Weights of a small GPT-style language model, trained from scratch on English Wikipedia.
Size: 16 layers, width 192, 6 heads of 32, MLP 768 GELU, vocabulary 2275, 8.01M parameters.
MLP neurons of a small language model. Each row is named by its layer, matrix (up: input weights) and neuron, and shows model dimensions 64-191. Each number is 200 + 20 x the weight over its row's rms, rounded and kept within 0 to 999.
A block is one neuron, or neurons of one layer that tend to fire together. After each block is what it responds to, as a language model described it from the Wikipedia text at the highest values.

L8.up46,222,187,227,196,179,197,203,221,192,207,233,197,198,221,187,183,252,233,195,187,202,213,247,203,180,225,218,239,208,180,189,206,225,219,208,235,215,200,217,190,160,180,194,213,190,164,223,198,190,174,202,182,195,204,162,221,205,188,191,187,233,194,192,214,170,207,193,175,218,196,177,204,220,250,192,240,239,202,191,204,199,246,204,192,201,209,157,239,189,194,197,221,212,207,230,169,208,194,219,212,203,189,213,226,228,228,187,196,205,203,185,191,198,197,177,211,224,174,192,189,169,177,203,200,166,188,159,207
L8.up127,181,193,199,201,205,227,197,196,194,189,216,193,202,219,193,202,232,193,186,222,216,200,207,216,181,233,153,228,218,196,190,184,227,230,211,196,197,208,225,207,188,194,204,187,200,155,183,208,195,196,174,197,205,185,205,215,211,187,190,197,217,214,185,205,198,205,186,189,231,209,149,187,196,175,192,206,212,232,180,171,205,234,230,182,210,204,234,206,210,175,207,189,185,202,224,191,213,195,206,205,207,171,220,232,180,180,220,223,198,182,213,195,251,233,204,232,215,180,190,198,162,212,183,213,222,214,178,193
L8.up293,154,229,199,194,192,218,177,207,227,204,224,172,191,217,184,242,213,183,180,224,227,197,237,202,189,239,196,219,230,224,216,240,211,224,206,221,217,231,206,201,209,183,175,215,195,183,194,207,182,226,204,192,200,188,196,200,217,191,215,169,205,219,189,197,195,209,198,201,216,180,191,181,228,194,190,235,222,191,189,199,211,256,232,180,189,208,223,252,202,189,204,178,186,218,188,201,195,188,218,223,212,210,224,226,183,198,222,202,207,177,197,190,191,209,179,199,203,187,195,205,213,214,220,182,149,162,220,191
L8.up475,219,195,198,216,176,219,189,195,191,209,214,196,222,184,261,199,185,169,191,186,171,206,189,194,183,240,204,198,249,167,211,184,196,204,191,202,186,197,209,209,177,233,211,201,225,172,196,189,167,192,187,197,199,151,219,191,195,201,230,185,194,190,192,213,184,177,218,206,184,191,178,184,188,185,184,184,210,206,218,232,214,205,180,172,219,168,240,209,216,180,164,180,188,200,222,213,208,188,219,198,170,196,185,231,218,218,233,230,180,235,233,202,216,196,205,232,181,221,205,181,153,211,188,216,198,209,228,186
L8.up620,199,207,158,192,188,212,175,186,202,200,234,196,200,218,196,223,191,233,187,235,172,191,224,216,197,210,215,231,217,198,200,204,204,197,191,207,178,195,273,178,194,182,215,216,229,199,195,210,198,201,193,189,196,168,172,199,192,252,202,181,211,174,190,185,169,184,215,205,214,185,213,175,206,189,231,211,222,172,164,226,208,208,198,193,198,216,211,224,165,186,173,215,208,214,211,171,216,184,194,194,192,180,244,246,205,218,196,234,197,203,165,198,231,186,195,243,204,186,211,218,209,191,211,211,204,224,204,189
L8.up621,178,164,214,231,180,220,181,215,175,174,175,175,211,230,208,221,183,227,184,223,180,209,211,207,232,243,199,194,211,182,202,184,203,214,210,213,237,161,219,206,221,172,212,180,196,173,216,226,206,202,167,201,204,155,175,208,204,192,184,219,210,189,186,186,213,186,198,220,207,206,193,238,227,188,161,177,198,210,170,206,207,228,201,166,229,174,197,230,205,205,183,155,189,216,190,185,226,186,220,222,210,172,188,188,171,202,190,234,221,192,197,168,213,182,176,217,212,217,200,219,181,215,188,198,209,206,204,210
L8.up624,178,218,199,199,194,217,204,226,246,195,217,199,209,206,205,222,197,199,186,253,221,228,203,201,178,209,213,225,200,167,226,183,183,199,179,211,205,174,192,159,191,205,174,162,233,209,216,210,213,220,189,205,216,210,182,176,206,219,202,167,191,199,188,208,216,165,227,204,211,212,167,183,232,190,209,231,207,182,213,207,224,233,180,206,204,229,199,203,200,171,197,192,203,198,203,177,194,206,190,205,189,204,206,201,167,202,205,209,209,192,179,206,230,160,208,188,189,173,212,190,213,261,194,185,172,170,189,167
L8.up749,242,216,215,228,243,199,196,216,174,203,201,175,210,199,206,222,185,166,188,193,204,204,200,212,226,196,183,228,200,172,222,193,206,217,179,205,161,192,219,209,222,191,221,161,221,177,188,201,190,167,183,189,191,191,197,243,209,174,235,215,222,195,178,180,225,202,197,209,211,196,199,204,229,194,230,192,187,230,177,196,192,230,197,146,173,207,185,217,233,199,238,156,204,162,179,176,183,217,218,212,157,205,204,195,198,197,230,214,218,171,179,176,197,184,152,203,201,224,200,179,175,203,205,180,205,177,207,203
Census boilerplate word pieces. Continuation pieces and digits in formulaic census and demographic text (house|holds, some|one, rac|ial, density figures), plus mid-word fragments and number digits elsewhere.

L8.up121,207,175,182,226,194,206,220,206,155,169,207,183,192,240,179,171,220,199,185,221,191,177,232,209,211,235,218,215,186,187,190,221,202,213,196,203,172,196,181,225,200,143,186,180,210,222,191,167,199,158,215,192,202,204,213,236,192,217,186,163,217,185,155,217,197,219,232,233,229,197,199,193,219,209,228,193,232,214,204,176,199,203,215,205,181,205,188,184,177,174,201,175,212,185,185,182,200,200,190,225,185,212,243,206,206,217,215,202,190,198,233,163,234,208,201,196,220,173,184,171,203,224,214,208,206,196,179,227
L8.up203,202,222,188,202,174,199,225,210,185,248,172,181,196,232,156,215,209,178,192,206,189,177,178,242,198,237,194,194,179,205,197,225,221,200,205,200,222,152,215,198,202,180,171,192,198,201,195,171,230,260,216,229,209,220,203,233,204,209,194,207,200,196,169,197,199,206,209,223,192,199,189,190,198,220,244,169,194,223,232,179,199,193,192,204,171,230,204,218,203,151,221,210,218,196,194,199,207,191,207,221,187,197,234,215,218,184,220,198,182,173,189,184,232,240,205,172,220,218,191,185,202,190,192,187,221,210,189,166
L8.up408,207,200,213,238,186,195,209,183,202,192,186,180,190,264,183,200,204,180,187,213,210,195,212,192,185,214,216,198,210,221,165,192,205,174,212,185,185,166,219,190,218,208,184,177,236,194,208,197,239,224,202,187,191,148,194,252,204,237,168,181,218,226,168,189,206,195,188,203,172,199,198,225,222,209,231,164,192,205,195,193,205,210,248,172,214,198,201,210,216,176,194,177,182,205,229,180,192,183,177,166,203,179,244,189,180,201,234,227,167,186,207,191,228,186,213,213,191,197,184,196,177,184,217,195,218,186,170,201
L8.up584,230,199,204,165,189,225,199,212,200,162,218,218,194,224,218,204,207,223,193,188,210,198,217,205,193,240,229,216,219,182,219,204,226,169,175,202,180,212,221,172,193,185,177,190,213,197,204,176,198,213,219,188,193,173,190,217,193,235,215,175,203,147,166,249,196,210,194,215,179,173,134,205,217,213,230,215,193,228,199,176,215,199,194,207,179,220,221,235,215,145,209,227,184,190,208,208,212,216,212,169,178,191,212,170,193,215,216,232,201,218,166,197,208,185,229,228,216,195,164,207,175,181,215,189,196,201,171,213
L8.up592,164,186,192,200,189,214,202,180,162,180,173,177,168,218,210,204,213,211,193,221,185,180,188,226,179,207,179,189,193,216,188,249,223,192,149,189,187,191,216,178,227,192,228,161,226,197,197,193,221,187,195,202,173,202,204,239,195,219,198,195,212,233,187,224,180,199,212,204,195,196,227,211,211,211,242,211,215,227,190,185,196,201,158,221,219,204,169,211,197,204,175,199,210,180,189,218,190,188,189,193,251,215,231,196,222,205,232,201,166,197,182,184,228,222,192,221,206,180,203,181,227,199,236,209,218,211,171,171
L8.up618,174,204,189,206,186,185,220,162,211,227,215,219,201,242,181,202,189,216,191,206,177,172,237,179,233,240,224,194,239,176,160,189,189,197,199,198,201,182,203,224,209,203,170,203,205,210,199,185,216,217,187,180,201,208,179,205,188,216,189,178,197,179,174,210,186,144,251,233,201,202,186,189,217,209,163,187,173,237,212,184,200,231,212,211,189,201,195,190,203,198,213,191,203,194,191,191,184,223,184,182,186,198,226,227,183,220,184,231,186,212,223,184,218,209,213,229,235,174,214,215,167,212,223,229,180,214,188,241
L8.up701,179,185,192,164,179,203,188,198,218,201,212,211,180,227,193,214,205,244,192,206,239,204,202,194,171,196,209,248,182,183,186,210,183,229,169,182,200,218,211,174,191,191,179,174,226,225,204,180,211,234,246,179,207,195,181,200,204,239,196,165,214,181,186,225,181,181,209,222,181,190,162,197,199,180,220,232,203,225,160,174,206,240,208,220,185,228,188,198,186,199,211,221,200,214,238,231,201,214,199,158,194,187,214,162,213,181,221,182,182,198,204,193,229,177,202,224,210,174,145,199,197,187,202,229,200,203,190,194
L8.up703,240,194,194,222,176,202,242,207,174,201,196,202,214,224,194,189,181,199,190,208,214,221,218,200,211,225,197,177,200,145,203,233,190,186,187,209,174,201,223,216,201,205,177,161,222,165,203,206,221,161,197,227,212,197,191,228,201,195,203,168,216,188,182,214,207,190,219,230,184,200,189,192,199,177,156,176,244,213,225,214,216,216,205,173,212,232,218,186,198,215,199,169,197,200,212,185,210,148,225,222,201,181,244,185,220,193,201,193,168,173,232,197,203,206,217,195,240,171,160,213,180,192,233,221,198,180,184,168
Ordinal suffixes after numbers. Ordinal suffixes and words right after a number, like 68th, 2nd, 23rd, or second-round, for ranks, picks and placings; weaker on table separators (|, /) after numbers and superlative endings like youngest.

L7.up50,189,153,188,179,195,222,226,202,192,188,221,188,208,229,209,212,239,197,181,198,190,216,223,227,178,201,197,187,192,177,243,189,183,219,217,183,184,182,204,198,239,191,207,186,227,167,174,145,204,176,213,164,198,201,165,218,216,180,219,213,203,226,181,230,215,186,216,233,173,198,184,189,247,166,224,197,204,222,165,166,214,227,210,169,168,211,206,188,204,205,203,177,221,202,154,181,198,177,202,222,193,185,243,217,170,195,201,235,206,214,202,199,199,188,218,207,224,212,208,199,183,170,171,197,198,230,210,229
Numbers and tabular statistics. Tokens inside or right after figures in census, election and sports tables: decimal points and digits, unit or label pieces after numbers, such as Sw(ing), Wh(ite), 1(st).

L3.up53,229,204,199,240,214,207,179,204,147,171,198,216,201,182,217,210,195,207,184,169,197,196,227,233,186,220,219,204,237,159,190,185,202,201,206,198,188,211,194,172,181,234,216,189,211,167,182,209,190,186,216,203,196,205,200,219,178,198,178,209,187,171,204,195,157,163,191,238,188,206,183,220,198,178,218,216,233,186,166,207,209,196,179,182,213,223,231,205,204,149,193,204,223,213,191,190,196,203,201,189,199,203,196,211,172,206,214,255,176,200,201,218,243,216,217,231,209,209,153,185,244,234,194,226,192,185,210,203
L3.up56,150,219,184,168,201,194,189,217,201,164,191,213,203,212,207,194,208,206,180,187,209,243,194,206,192,256,197,232,232,188,221,197,178,220,202,185,181,219,202,186,187,181,206,206,217,202,199,210,246,195,177,190,204,207,194,221,212,226,164,230,177,190,158,223,170,182,220,260,197,196,190,216,228,180,218,234,219,198,198,195,208,198,212,181,202,211,237,224,170,202,190,194,207,188,207,205,180,213,216,188,212,164,212,230,210,163,180,247,179,185,184,221,222,195,210,231,181,240,190,207,184,204,205,251,210,195,206,176
L3.up58,180,177,184,168,204,203,191,163,220,199,164,173,183,207,208,220,190,177,190,198,225,202,181,207,213,218,200,183,224,170,239,230,191,212,197,237,195,169,200,191,189,209,234,203,222,190,202,223,184,183,219,199,199,201,163,222,209,191,197,234,229,176,173,200,180,205,181,262,193,197,168,180,218,234,231,224,224,205,192,200,208,196,207,200,194,220,197,193,223,202,183,186,211,199,240,190,188,222,183,188,182,205,194,244,178,155,196,206,197,173,172,176,208,210,200,243,199,234,196,180,206,201,171,209,185,219,233,174
L3.up121,135,175,199,173,195,211,177,187,225,195,186,203,197,207,204,201,191,193,190,217,208,190,191,212,193,205,218,222,222,190,208,205,207,218,200,215,213,205,193,196,193,192,188,195,230,202,197,187,186,176,209,182,212,213,186,191,190,195,149,228,202,181,160,215,197,194,186,251,187,190,170,202,185,205,223,212,205,172,182,204,201,201,200,202,208,219,207,228,207,229,155,218,227,213,243,210,194,223,183,173,186,198,185,232,205,176,210,221,192,189,172,251,212,185,223,220,191,215,181,143,187,210,190,196,179,190,198,198
L3.up601,126,165,191,175,198,197,182,212,184,204,205,212,208,210,225,197,183,211,185,176,216,238,200,242,179,216,206,215,236,189,217,185,220,214,190,176,206,214,218,180,187,154,188,195,190,205,234,176,202,209,191,183,197,171,194,228,193,220,214,221,188,193,176,240,171,203,214,246,208,180,150,200,189,198,213,182,221,202,178,225,202,224,218,186,226,199,224,217,194,199,181,200,203,207,208,197,202,189,137,212,196,204,233,221,179,187,216,225,207,213,201,200,235,199,213,216,182,223,199,170,195,209,180,190,193,200,226,213
L3.up610,155,161,207,188,193,175,209,182,220,195,189,185,216,212,182,212,216,204,180,223,209,197,212,194,210,180,192,221,228,180,218,236,207,198,200,208,216,194,204,170,203,205,211,204,217,208,232,206,196,187,239,202,223,179,194,172,220,183,158,227,217,225,178,210,186,208,188,222,209,199,169,174,199,221,204,237,215,190,181,193,187,191,208,237,201,197,178,189,211,215,206,195,244,185,234,205,184,188,158,178,195,189,201,214,184,205,203,201,154,201,185,202,229,177,190,254,195,232,206,135,195,204,188,198,201,203,215,169
L3.up691,200,195,186,218,204,218,194,187,200,167,181,196,181,182,247,201,202,206,182,198,202,191,170,219,200,178,213,219,233,198,216,164,205,228,180,202,188,204,223,142,222,198,235,201,209,212,182,194,188,194,205,188,207,241,203,218,175,208,173,221,245,186,198,232,186,181,185,245,190,199,175,221,209,204,218,205,228,185,160,190,206,198,195,191,222,196,207,216,208,185,170,195,201,199,193,183,184,240,232,186,187,182,210,236,201,166,238,230,179,198,228,210,235,187,223,231,187,207,202,170,169,213,199,249,182,195,231,210
L3.up756,125,220,199,181,209,206,203,187,222,193,173,220,199,217,204,225,212,193,187,232,209,228,233,187,175,205,187,230,190,190,223,199,221,216,192,204,223,177,193,190,175,200,190,206,228,202,212,214,195,198,221,192,216,220,182,172,223,181,182,195,195,204,181,219,191,207,226,277,200,184,186,201,193,176,229,201,203,218,191,196,215,192,170,190,196,196,155,203,201,194,207,186,227,191,212,197,188,200,192,216,217,205,189,186,192,154,192,221,177,227,178,206,206,210,190,217,202,197,200,185,240,198,190,216,208,210,204,180
Word-start fragments, formulaic prose. Opening fragments of split words in formulaic encyclopedic text, e.g. census "h" (housing, husband), "educ" (education), "sq"; also some prepositions like "from".

L8.up89,239,242,196,217,200,212,183,177,208,201,165,203,196,207,208,201,213,202,190,199,217,160,163,255,205,187,173,182,207,192,203,168,171,189,215,232,233,224,204,201,197,179,194,241,174,196,200,232,182,179,191,188,203,201,200,181,160,191,176,170,203,187,196,222,201,184,173,214,202,200,199,265,198,224,199,215,213,180,190,210,204,178,199,178,177,185,196,214,190,214,185,167,198,175,207,193,205,228,222,226,238,224,201,207,213,206,183,185,180,168,214,215,212,202,248,239,217,194,189,224,194,184,188,255,219,192,219,209
L8.up217,219,214,200,202,167,211,173,185,213,213,183,198,223,204,201,191,183,194,196,207,177,166,234,231,191,195,198,208,217,159,171,239,201,186,223,203,228,180,234,203,174,208,202,164,204,206,206,225,208,206,208,174,210,194,155,210,193,211,206,195,192,208,209,184,201,182,242,170,233,204,195,253,222,246,194,181,211,167,222,212,213,173,190,225,199,204,178,198,174,199,191,183,196,171,232,183,222,189,180,189,208,184,169,203,237,237,221,213,193,202,205,186,213,170,216,235,211,169,194,216,192,193,165,229,217,188,212,227
L8.up375,183,194,182,216,234,205,227,169,223,224,193,194,177,206,177,196,207,236,188,220,171,160,215,211,164,232,175,229,224,182,180,189,186,180,201,193,222,199,228,170,198,189,187,207,189,226,219,221,214,216,207,189,208,190,200,190,205,209,179,184,187,174,206,175,200,178,188,195,225,217,237,220,186,211,243,213,214,185,212,204,194,158,171,174,225,198,195,191,185,188,192,223,203,163,191,201,184,180,196,216,216,173,177,181,199,213,174,189,183,215,206,230,226,200,208,229,218,184,231,214,188,204,184,235,232,209,207,198
L8.up393,209,205,188,237,210,219,180,204,193,179,160,194,172,200,224,202,195,240,190,206,181,177,214,234,197,176,176,216,224,228,197,198,185,196,195,193,220,188,202,166,190,198,174,221,208,200,176,205,226,227,187,225,185,212,176,167,189,173,177,211,205,233,174,205,184,220,207,184,201,199,210,206,196,221,202,221,228,170,222,204,207,198,198,192,219,167,198,199,227,212,209,209,173,125,227,208,200,180,211,206,202,207,188,189,205,172,238,193,165,203,224,204,219,217,193,205,215,177,193,200,228,215,215,237,201,152,199,220
L8.up472,187,212,213,201,198,218,191,196,180,183,200,191,184,194,214,179,180,210,190,195,186,157,218,249,208,227,224,210,185,221,178,166,210,189,203,180,183,209,204,177,173,196,224,214,178,167,195,218,195,184,205,199,204,205,197,208,164,197,184,204,198,208,196,215,232,180,201,205,201,219,213,247,190,174,200,207,209,203,187,220,193,205,199,192,194,210,249,196,213,213,153,171,175,203,200,189,190,216,215,200,181,203,214,244,216,208,224,208,207,205,201,245,213,222,212,212,204,254,182,182,222,201,207,199,207,163,247,200
L8.up500,237,224,193,211,199,216,172,231,184,176,207,221,187,202,242,187,193,228,189,194,193,193,208,212,207,168,209,209,189,155,186,183,204,184,188,190,182,213,182,197,189,209,218,244,189,187,208,223,188,214,236,222,191,196,190,181,183,213,183,228,204,196,207,203,193,175,207,171,195,199,174,211,195,192,201,247,183,200,224,212,203,173,227,173,228,192,176,205,212,174,185,184,200,186,167,199,189,213,198,229,211,170,212,191,244,192,200,202,217,201,189,215,190,239,241,216,215,175,204,213,233,216,207,239,206,184,224,241
L8.up552,247,201,190,203,199,223,169,203,168,203,193,227,186,192,217,218,182,221,187,184,198,143,198,222,195,171,188,234,187,190,202,167,181,188,202,211,247,222,216,210,213,190,222,216,203,199,201,177,217,211,186,201,202,196,200,207,178,169,193,196,195,188,202,198,203,182,196,191,197,196,232,230,189,219,186,176,237,193,189,231,181,206,206,213,223,178,192,226,182,232,170,213,182,211,206,210,204,214,180,195,220,188,190,185,226,184,197,217,188,214,228,209,213,243,219,237,214,205,181,198,214,214,195,235,211,174,205,198
L8.up687,247,216,194,215,188,196,216,172,214,183,165,208,200,215,221,203,215,176,186,235,170,152,184,216,220,211,182,188,184,205,178,180,182,183,212,204,217,169,245,195,214,202,194,202,199,190,204,216,191,188,188,220,190,172,187,206,184,189,204,182,183,196,202,208,198,183,189,207,261,190,205,244,212,258,187,214,202,180,201,235,196,203,214,197,224,181,211,182,191,184,162,211,199,184,204,195,191,190,165,202,228,161,190,192,182,238,226,224,206,182,214,183,213,162,217,225,207,254,216,237,199,214,219,221,223,193,219,233
Mid-name word fragments. Word-piece fragments early inside proper names, often foreign ones in tables and lists, such as Ku-w-ait, Shi-w-en, Karl-st-raße, Ru-f-us.

L3.up31,173,169,196,223,194,238,214,213,225,184,213,208,190,238,183,189,206,206,183,228,243,213,220,259,215,188,189,204,225,207,170,216,181,203,202,198,173,221,205,207,180,183,165,199,200,199,218,167,234,217,189,212,209,214,173,196,182,185,203,168,238,187,184,172,220,194,196,228,180,188,194,231,226,232,193,200,248,204,176,191,205,164,241,189,173,220,217,219,182,168,218,188,191,197,209,207,199,188,204,203,183,200,196,161,202,189,219,204,188,175,204,207,188,179,189,216,225,230,181,179,198,180,216,205,205,174,200,198
L3.up91,170,218,205,202,208,210,241,212,209,182,177,205,204,239,183,208,191,191,190,213,228,190,213,263,252,184,199,205,200,186,206,199,177,219,182,170,191,200,250,153,203,185,168,194,197,198,217,191,197,168,207,206,202,200,167,198,191,192,207,154,215,166,176,160,201,210,192,218,189,181,187,216,188,215,211,189,268,186,193,201,193,177,205,167,205,219,220,216,188,177,193,183,195,216,244,193,198,179,201,202,176,212,197,178,213,201,212,203,200,164,165,190,214,160,192,202,209,188,195,167,192,204,238,229,210,193,201,212
L3.up433,218,169,213,187,185,207,232,179,169,208,182,210,203,205,166,203,201,170,185,226,205,188,188,217,182,198,209,227,195,181,185,193,236,204,206,208,192,166,203,180,229,186,185,172,224,203,212,192,188,188,204,201,199,196,157,237,196,185,214,185,188,199,209,206,154,207,199,211,206,203,191,238,201,218,219,172,228,230,212,183,183,197,252,172,182,203,231,185,209,145,166,155,216,239,170,180,195,195,201,202,201,231,238,188,215,184,240,189,189,173,229,213,191,231,223,187,210,210,179,211,210,190,226,191,200,171,204,213
L3.up462,185,161,211,197,201,198,222,215,223,182,211,212,200,213,185,196,216,164,184,205,231,213,191,207,211,185,196,212,235,218,188,222,182,216,212,224,170,203,195,205,224,185,161,200,205,179,233,179,223,176,207,207,199,223,195,209,211,203,172,197,205,207,220,183,228,181,194,224,176,204,208,249,218,185,211,197,212,216,205,155,191,181,237,181,185,241,209,199,203,191,179,199,212,205,184,216,188,180,225,195,171,173,215,188,195,189,218,218,195,188,209,227,206,189,183,220,216,248,215,224,193,176,204,200,188,163,197,220
L3.up531,205,200,195,234,181,197,241,203,196,184,216,196,202,215,168,196,210,189,186,218,229,189,207,204,181,164,225,211,210,157,163,225,207,194,205,179,177,157,186,188,218,207,208,193,203,208,196,172,218,214,200,205,197,205,197,240,219,180,211,179,200,222,210,173,207,175,216,243,250,188,197,214,197,189,204,191,194,202,188,201,179,197,223,175,222,206,230,209,179,197,186,188,238,198,236,176,192,200,201,212,193,196,285,160,184,200,209,195,206,191,216,226,237,188,223,189,204,191,200,220,200,184,227,219,191,179,206,181
L3.up565,194,216,187,199,218,189,228,210,211,178,165,193,211,198,173,207,197,166,185,229,233,165,228,242,212,225,187,190,194,195,176,213,205,204,213,206,189,161,217,185,210,170,181,190,224,192,217,176,205,198,189,203,198,165,189,221,198,191,198,172,230,219,183,156,217,203,198,212,194,200,206,212,196,252,197,194,225,189,196,176,161,193,211,185,217,196,225,189,198,179,198,203,189,193,233,212,198,187,226,231,210,185,246,178,155,204,188,201,164,191,182,208,204,202,231,192,207,234,169,211,201,199,216,194,196,181,168,206
L3.up626,161,203,197,223,225,180,241,225,219,209,167,192,204,244,191,187,189,188,188,194,249,174,198,206,212,201,216,202,199,182,187,201,202,226,217,195,151,202,194,181,182,183,191,181,189,215,205,183,203,204,188,191,189,220,192,222,228,174,201,180,220,216,202,181,164,218,196,225,218,200,174,233,248,195,187,188,235,183,195,173,208,202,216,183,217,224,211,213,220,211,213,185,211,213,200,195,186,197,246,239,230,208,212,184,199,175,185,201,160,195,205,204,196,155,214,203,205,212,190,173,195,191,213,191,188,176,230,159
L3.up663,195,198,199,221,207,157,239,201,203,183,207,221,190,213,187,196,215,184,189,220,229,179,220,222,180,182,198,208,208,176,189,205,223,200,228,215,184,169,205,191,219,207,172,173,177,207,205,206,185,205,200,209,207,202,208,238,187,201,187,181,214,173,205,193,187,163,220,218,215,193,217,205,207,220,218,171,213,215,200,192,171,191,233,176,228,248,222,192,186,196,150,207,184,193,209,206,195,159,194,206,212,202,225,172,207,219,197,205,201,193,223,197,211,187,210,202,223,243,190,185,238,212,199,224,188,161,159,197
Sports competition terms. Words and word pieces in sports articles and results tables, especially "home" in home games, plus play-offs, standings, champions, and ordinal placings.

L7.up633,215,231,178,173,214,173,177,230,188,198,204,206,189,195,229,216,201,215,180,174,223,142,196,242,192,172,189,227,189,233,205,211,187,220,166,226,234,206,218,195,233,238,198,206,212,208,200,194,234,213,186,186,213,208,199,229,218,173,189,204,198,179,178,223,194,210,199,185,223,177,184,216,191,186,199,219,186,239,192,236,202,179,179,188,179,166,201,214,222,228,215,226,188,165,218,202,200,182,175,236,213,168,211,201,212,207,215,206,181,222,207,171,196,202,221,207,194,209,163,205,198,198,209,203,208,185,201,207
Mid-word fragment tokens. Short pieces of a word split into tiny fragments, often in headings or species text, e.g. S-ub-family, bl-ack, O-il, s-ize.

L7.up499,194,210,198,189,185,183,234,205,222,173,205,194,210,228,213,239,233,225,173,252,185,211,206,218,192,241,229,177,222,197,187,212,218,187,181,228,161,177,219,182,208,181,239,167,185,187,218,157,215,190,209,201,177,217,190,224,193,210,179,162,254,191,175,186,186,189,202,213,222,184,182,221,220,200,207,188,225,216,194,175,201,208,190,186,197,223,201,207,198,155,205,208,189,209,191,200,206,187,227,170,193,202,202,176,186,214,237,205,162,211,188,197,195,210,188,213,192,224,163,190,185,180,213,198,197,200,179,200
Counted-noun fragments after numbers. Early word pieces of nouns being counted or measured right after a number, mostly in sports statistics, e.g. kg, rpg, appearances, matches, pick, lead.

L3.up4,184,247,170,198,186,194,161,239,185,197,195,178,188,185,203,229,229,190,185,195,199,173,183,211,218,169,199,222,209,183,203,158,191,223,211,237,200,220,211,190,219,195,222,221,178,186,181,240,201,216,198,210,189,213,206,195,173,209,180,209,207,209,182,197,169,193,184,193,199,182,171,235,193,200,220,196,214,215,199,219,206,161,192,226,189,165,209,215,180,190,182,171,174,178,197,190,202,216,174,164,200,194,236,199,232,224,184,203,186,181,224,193,195,238,245,245,201,182,193,182,160,254,162,236,221,196,242,228
L3.up68,244,229,183,219,188,180,179,206,174,184,188,199,197,200,229,230,166,205,180,175,176,161,202,229,216,185,178,248,212,186,225,185,196,190,177,182,196,211,200,180,208,183,226,222,198,221,211,211,237,208,177,205,189,185,204,187,174,183,182,179,189,207,169,203,179,177,195,170,202,195,231,231,225,235,186,211,235,207,197,212,216,189,190,212,192,155,231,202,203,214,193,212,192,188,216,202,192,203,201,179,225,188,210,210,238,222,202,218,193,206,222,191,187,239,225,235,177,218,180,180,197,202,200,255,192,202,193,228
L3.up137,239,240,202,236,202,199,184,200,172,199,226,174,196,190,236,179,208,223,187,176,188,164,218,208,209,174,238,231,229,189,232,187,202,195,162,225,187,217,197,178,220,202,222,199,218,208,171,231,215,220,203,196,189,198,192,199,178,216,187,159,211,194,216,217,207,173,205,193,223,183,186,186,188,237,193,223,190,222,189,207,200,147,164,211,190,186,205,213,209,200,193,172,182,183,188,207,190,199,176,199,221,183,244,219,200,208,200,231,179,186,205,228,229,201,201,232,225,207,220,199,221,214,187,213,190,155,211,199
L3.up204,242,215,185,191,152,220,182,210,165,225,196,168,201,220,222,212,177,189,176,186,196,178,174,211,216,157,225,238,221,196,251,194,190,206,178,249,232,214,205,186,231,181,186,227,216,195,201,229,190,219,192,230,188,177,194,218,190,192,208,181,216,191,234,195,205,224,196,180,221,196,190,196,189,182,214,230,208,199,177,222,219,166,204,199,191,171,178,184,225,196,186,189,207,181,187,182,183,199,169,204,215,203,247,189,182,230,181,200,197,210,200,207,202,232,220,231,201,225,217,204,189,225,168,226,226,202,216,214
L3.up218,198,237,180,190,211,207,182,208,158,202,212,170,200,205,213,250,193,198,178,218,177,171,193,237,172,212,209,216,195,176,227,166,209,214,153,242,192,214,218,180,234,195,213,205,228,189,194,245,195,206,211,187,206,187,200,221,153,167,167,209,218,178,171,203,165,203,194,191,214,189,210,186,199,220,186,207,204,220,204,210,222,181,216,194,206,201,211,218,228,215,219,201,217,191,196,212,173,208,189,202,213,176,220,210,175,217,201,226,187,208,219,189,222,215,219,231,190,192,164,175,207,238,187,230,196,147,193,215
L3.up406,210,222,194,218,172,196,170,224,174,203,224,198,190,202,217,229,194,236,183,211,157,169,199,212,210,177,202,212,201,201,210,193,200,203,198,253,205,224,216,183,250,197,228,217,229,191,180,200,211,227,211,194,203,201,175,182,142,203,165,193,220,221,204,218,161,194,215,187,193,204,190,204,181,208,207,214,214,180,168,174,217,183,198,188,182,176,192,199,216,206,224,196,179,200,192,219,190,210,171,173,186,196,231,180,203,175,203,210,189,202,220,201,196,220,226,233,211,222,187,180,203,220,192,236,225,184,213,216
L3.up551,206,238,192,213,210,193,171,210,160,215,204,189,162,190,207,232,216,194,185,188,177,125,200,224,210,187,201,255,214,221,193,168,222,214,182,216,183,200,210,182,240,227,215,223,220,214,180,207,185,229,168,195,203,208,191,192,203,188,181,186,236,199,186,201,186,176,194,190,213,176,203,214,196,187,167,256,193,220,183,195,201,190,190,178,195,168,200,201,234,196,206,209,192,177,199,176,191,218,195,211,211,183,239,213,206,232,189,187,193,221,212,173,194,203,224,230,225,182,173,170,204,221,222,250,198,190,214,183
L3.up687,197,230,186,214,218,190,181,223,209,210,219,183,181,188,231,221,194,230,185,187,204,176,199,229,187,187,210,231,198,198,224,180,184,182,194,186,191,230,217,195,204,227,207,226,192,173,185,233,232,206,173,215,197,195,203,211,160,162,170,202,213,196,204,204,177,205,177,175,191,196,154,199,183,212,212,193,214,225,179,202,182,188,209,203,215,172,176,191,209,216,179,209,204,186,214,196,188,195,192,162,208,149,209,207,236,219,203,198,161,213,227,177,212,223,212,221,204,188,203,167,215,208,205,281,194,215,197,209
Word-start fragments. Opening piece of a word broken into several tokens, mostly in biology or chemistry prose, e.g. sub(family), h(osts), o(val), sign(al).